config.yaml
n_kv_head: 4
activation: "swiglu"
norm: "rmsnorm"
norm_place: "pre"
rope_base: 10000.0
bias: "none"
extras: ["capped logits"]
init_std_qkv: 0.0278
init_std_o: 0.00695
init_std_up: 0.0278
init_std_down: 0.00419
lr_mult_o: 2.0
lr_head: 0.00707
steps: 8148
MLP neurons of a small language model. Each row is named by its layer, matrix (gate and up: input weights) and neuron, and shows model dimensions 0-255. Each number is 128 + 32 x the weight over its row's rms, rounded and kept within 0 to 255. Numbers have three digits each. A neuron's up and down rows have the sign that makes its largest values positive.
After each neuron's rows, "fires on" lists the tokens most often at its 100 highest values on Wikipedia text that the model never trained on. A number after a token or word is its count.

L4.gate579:105100153117112141088074130157177105078144145141111110109141097126129150142049066118143144123109071093094108106171110143112107166128100120157158125134120181140176105109117104158075095148140152133147127119121147114129144114139108147174079195151138164124141154130078133152106105115134184085122091102135062104131113132106113103155112072066071128113072046114104053127137130137118088173084126125127080155132125170077085119077179065145097133161153160073156116153123135040163082089160162143161137180127119114159120127141111118151105118166142043191106123151124132128122132101051088118087142105113039146106138140116184131182124172103163145151086144071095102087149106101132132173117131155107170161125147191115148168130133104180116140166152095140150099089150121142036162107066100
L4.up579:131135078091128129086162131129135162158166153136086123141178129133128137074189095138117135089082140083102139149137048146159135166116105156220176094177123142164164150143175089131137098086117121130126157095163188098083071104214124110162103115122126124189189168085112131148054139167156184113190173137115158109109066147107152123151128154106133094140165185140166103175118090103098126205134149137109158132119179143072131168118059143159117128136123080073159083122156125126143126121144122181162093162121126163131134166141124129126158125157115128118089153109137109099176097107169122137075132137165172111100137117126102093103033056106168203153122143113103113137119095179170142094098121084177160144145102148163131185137090140152081168147114114111113091127197101101120097152113121
fires on: "." 29, "(" 8, "Ph" 7, "x " 6, "et" 5

L4.gate612:092150072078092150100123187115093106070127096105158095112130104028098120127174110168107144130163140067122135131163096108138152116110089130163119084199182163148132110090128086074112157162153138154136134052096137153159148117175169163123168083138139093171138116110130081117098100111180217097114105087103139156140160136153096145163085151103175111173082118184123169134107140138127105152144131173126136124077142123166067174115081134102160105240128131093098087122147136153105160161139148122135146097173146150115068085158145130087149129096155107118133156081065129107146137161153112189110108110106113094147122216141125095133076094118142126141101090117027103078143136153093110098171121131145109151144126110140153137151126090091086091165109126117108144175068108088163124173143115
L4.up612:106124155171117125150163115029144171125126119126116121140219132065126052135109193077098119090125122118056110151144162137135151106121117173073128104109126149120120124119145138150136168178165144129095155139093144112129142125186173089109166134125094102171149164121119118123152118104136132144143178145139084174144136123091153185081126174155114126115170097148140147107183089086147151204066178099129107171095099101158143151157182155098124051111178152112080161101176107104142160095207128146108129086096178072099040161109095110067161101148119081075137139095136147147105081112083131110163143162110108143116168170122166092165082100088133130152134192119070134087101150158075120115100190147129098114120116127145099141128091098089122160164090145093141200138127118130136101146094105
fires on: "ex" 42, "Con" 11, "| " 10, "an" 10, "ag" 5, "Am" 4

L4.gate257:068074103131150136144158137152149086182159112127174100120091083174111088117130150084149119115110111172138126101142124135065147160078111127186137142189137079157195075088167136126137147183120123112140113105130081043149091218120076122103098188121118081147109111137197159130127122087215119130113124144109088091098110144100106135126126151109103114128135137129114147101169155136183167142167142053174125111157047109106145104105098092114089095065110109178161041090085099147110051075132152099134152108105134139093167087131110162140117132121089153133077092086128139133165093160118126138094100098131128112145112164115134134093109072135105094149147128130104132164165102108108115147092123154079165089104150165185114176119091157091182093089137181159148200148140084105098142135156117
L4.up257:145023136106177095071120108139098069100119160143148127127156091143118119108112180083124127130106176156202147117132158149192159084130145161126141082154113174136104139121129139143139115112157191108118097112199156117100154152123072148151124125067159111105110174142156113134108122144132105142157172094148109062122151123136234149120156048144139062081216135087126121131147141077126142154081042100102138116112113140115158158124144098159113143127167162140171105101116112140073129153107134174166127146152115132160139138188113199158117103149136163128138112120110188119083147072090142130151220155125116087139080137112118166126136162116134182126173162163130121143145094089137141144159144128117165149100151175188195152076170174152141171145159109070161184123129105121144150155110084
fires on: "d" 29, "es" 13, "ence " 7, "do " 5, "ale " 5, "did " 4

L4.gate467:115151145086150131120109160118117142102130169148154114101106113063078131105141151149137106123101148161126081153130147107167071136104131094132104150142124126173118161135138112146107082094149120127150139134066129103166090134152113167104122152151136166142149108116122173075113132158155048131125143100139098124146126119174114143039063185084094139166115212150140158107110078117123075105130161136098163104164118086157120108146074138083146161134115070088115104144094136145188119108150144135163164124152117167120061053103160061155145111111183147116205091187119151124150119079142180122149085135132135112141149110099177167078141079210129104162173113177108139085105133103162114094151213088162145120125161144164132185069102119128206140177133122156135133083101124157088049154051150
L4.up467:143082113166155110087136117123065153174094147097172115074135142181167094125154149153143118168086109087037114138108084127105129147145049088123108113128123122114155168182118145099127146203098118108197119093111133116103114149084143167090093135131179106144152076125201162126125135207179135079122131091129156154090140108178105122154178113085130121077087125117079048134178095157107149148080140118160126136152151166087115133051133140092149149099068132159083095121170134144149122184121124203114117159119137156153141132142158092133155133169070088130087167115143076120171078123129155081089110123095130132112074141120143171144098153118151179061146145162146153105064173140157168143097109104178110129133103133113083152158195100142110125152160140111184121113146192112126094151136083
fires on: "-" 21, "en" 8, "atic" 6, "c" 6, "m" 5, "on" 5

L4.gate699:051139184087124126151188131133049104111089173098122172174068124093084163145119092196112121145089135123120140104105150106168151160147106118126149124133126133123094148121139103112085208104041150154116139110113125215191126147172127107145135150098118084142054103089129104156167168101027152103122109163060143120146157091149144164100082096175136099188133112216082134129128139083144138097143130137124122141141118075162088124115148146106097115129104105079157131138134162110161131149118118056097121132133070122121134143118190125135102131135061109124097138056163061147123131129136125153108157109173122102146152116100112121147114159134094141132099132130183144162192162119073168098168085147108065133096102160130122138129139084073158151197101132143104134112184156112130096102193152
L4.up699:167115186129133132087160160126113073117123134084212127094164122084171114097094152147121151129166127123104090179090130062122184171148103130105150122120107064116181185073112113144118139140137180137124140140141138116155131138142158138153102097100128104097203127112145162135144186200096088121143179107098237123146145103081182133124192132175117133116152081116160109147104128120140182136107156137136164101124130171092156083098127155087164163125029157082154109105174114127151138158082142115133134189109137117160178076103185113132132165165110139125152104148187148088125157149145105115086153150149186084113131103088127225099137142176170210197099190137163133144104126148169105116155105097141125111135142120081162131105172129106077174101158102117130116133180123131106117135161120
fires on: "| " 25, "\n" 12, "in " 5, "." 5, "aw" 5

L4.gate13:134111132094104138132157149064165136132148144099085118112127169106119209175111165120204179123141168144127167186137129127138152112101138113157133112084072055142039148097168106119076088148118184127145148131121154140142149112111163113160073098117075129110143208169095175080099093184117124051124052110114183167162124144166119076144110146138137067149098125074142141135186116129115123129130127105129133146140146134163083168067133082171200099148154185083129131107111103159096137131091160143097181146135194146170092132124110141125180085166099101121136074193116135189107147122148112168130134142052105150115139093159090063127085119141153155123146112158117153087154116140167086092105119139107144162091145120105125130170135119113168104129165181134084126137149123130149068095118198
L4.up13:167111097137122103171146165032123155151121082109095152122137179095132150152154152130159193164154165121145154139123076145133135124146173119194177154155069137128116163143180119111107142175148156108138134138092151106158104144091132147183104053147088100185073140169105112144113172140129045117129066126060151110141105137072094153112122148175122060115110171118175174153129153101138073131114181176188153165143195155099099082191109143159128133107129110120079114168093124104138073176147112097123181142121124111132130101117116169141080156125120097149121088094143127170120111113128133142162107129148137130115094102135113108172153145030119161067168154128078142170222105126153111188135208143103126123138115116153108151149110104174140129119114113082094090143100078072136076147136156
fires on: "3" 18, "1" 17, "2" 16, "4" 10, "5" 5

L4.gate583:115116128122177125153104116145124161151155141121142130123134250051111118103112186109146185076080089139125091098152092110108117093121118102140128090131091187085101086122158118082163129102161147101135158145147164164143133088168173085139126142123125096135090090104126116147137147106145137124109080149076114079122129171142134183105154153129144093122087117066122132145117129105025124116144095079170159156171142138145032127123179106130176095149120079092069182133182106142135139150118153123128075122221170145176112154094157127100100137111094120134104124167113174149174163112114138199140144070151089100082196088143157119190111099094147130161147130118120137173113135088128167110151088172129089164082090098145093175082111134143095116130099101177081185082148131129093085141118133
L4.up583:070125119181168112145166133061139182144139196149111078116153178117142156071154060081114133056136146110066132150102082044168126104128112155104088168158113186109148150113193166091140136110085109122104113081177156165157117153121169154120108141174172137181166109117143171117156111114154113173145072108062122141149108157148104113107113177120190127106148138112135131115120106155079105134150121141167131159140155179159049122140188152110111181066117086139087089163141103122118123123103161121143080107124165123147130163098083090090090171107163123134123100152154126114147154173174155103139121044121100155148233071096185147145146160125138104127207121097130149166124137172154080108109085151158099136106131102141112134115123111126065114127076152115136134110174101116111093142177144
fires on: "of " 22, "served " 15, "for " 11, "ing " 8, "played " 7, "worked " 6

L4.gate192:080051117174143134133076132166160132135138180048109075075129100100111111151132083122135124075102100113146143103147138097174116165158087117150148097156135106124111163147077126095160119147098185138098138131162098113105108094103156129029163136145173134113112096201102121176114152136156100119128117134104127163136122136119145131076138171115151126138173111155099107136122095122150139177109149071138179163164122180190122151195079052111155119154119147129118178171087113083113132094154163116122169201130122100126119148148184101123126154101142107158097125113143114111166113187188123073098121147096158134128120090156106106126123059160102170206148131141074111164082120143155145170080133149108136079118203186132117151178138054029123117167125105095118098125114185157161136116092093
L4.up192:125167159052140151167127104129067068150164123113095087152130115069129081106117093158135161141127130066100130115093093101143167154153115145152161148117154128129139126108103180080122117157026163101167127160110188182114148106137104126092166155145128090159171151105179185146142140186115110126078096124152122119131048153111131185115192105152147156126109197130155156138172161140143155154178106131099120116152146103133124057172131138100135068164116146184144088104088130134157044191096081096115122134133104120105101115139120057088115151125080118148143101165121050105087106116190144104156185091124155092118201116119123072115074111133109125118128130132110121175124121178136158094112177145127123084174121137151130070160110125057125115155154134138071105120151129184101087141067124
fires on: "r" 16, "em" 11, "ar" 9, "ai" 9, "er" 9, "ist" 8

L4.gate240:110123131151161133140098125110154142148134056198104094129163162130111058096141079186101107156153115099150124053131072128134145113097147095156115084151074145082127157102110094127136142111067152091183207169132091216156102082160105084204143109134139137156151119134125102114102172092119129136125077109097100138159174094170111160124169226111136137125094121153118113110116163109131118138178137110143148133133083089143140125102098130126175134108142110111092152148141115166160087144120141111169131124154054130098171141087114092137058148075162172144170163083163170129086153096163106141118185148132158137114119142129152112169085142127161109111103110062150130063156189205128163087101106123187168084123150210121095129097157110077104128067092133166146132116116149138184097138117166
L4.up240:151066097100153161156134094102149104098191024135105122077138135148070110109181122228096130153094154125158140092147082125133107087141157064092106094099053136128191119130112124123147169156108138122171153142127105196153098150160119082145147103118106171180124074081122113100110180128124111137148108124090133158106116097152124133096124169151111116135139148138140117137097138113153114205128157161088070106114120106080119077104082128129108101091072114136089052109182106185078104130122121126122079137162095126111115118099096085085135156066136175144153216101132189146104095080172121160150122080170100131104122123135111099130123112100096126128130062148124111155139173145129124085114113126139194097122138147152064104182155083112103101084128127194175131153108199127183099143122119
fires on: "\"" 26, "'" 12, "-" 4, "; " 4, "ri" 4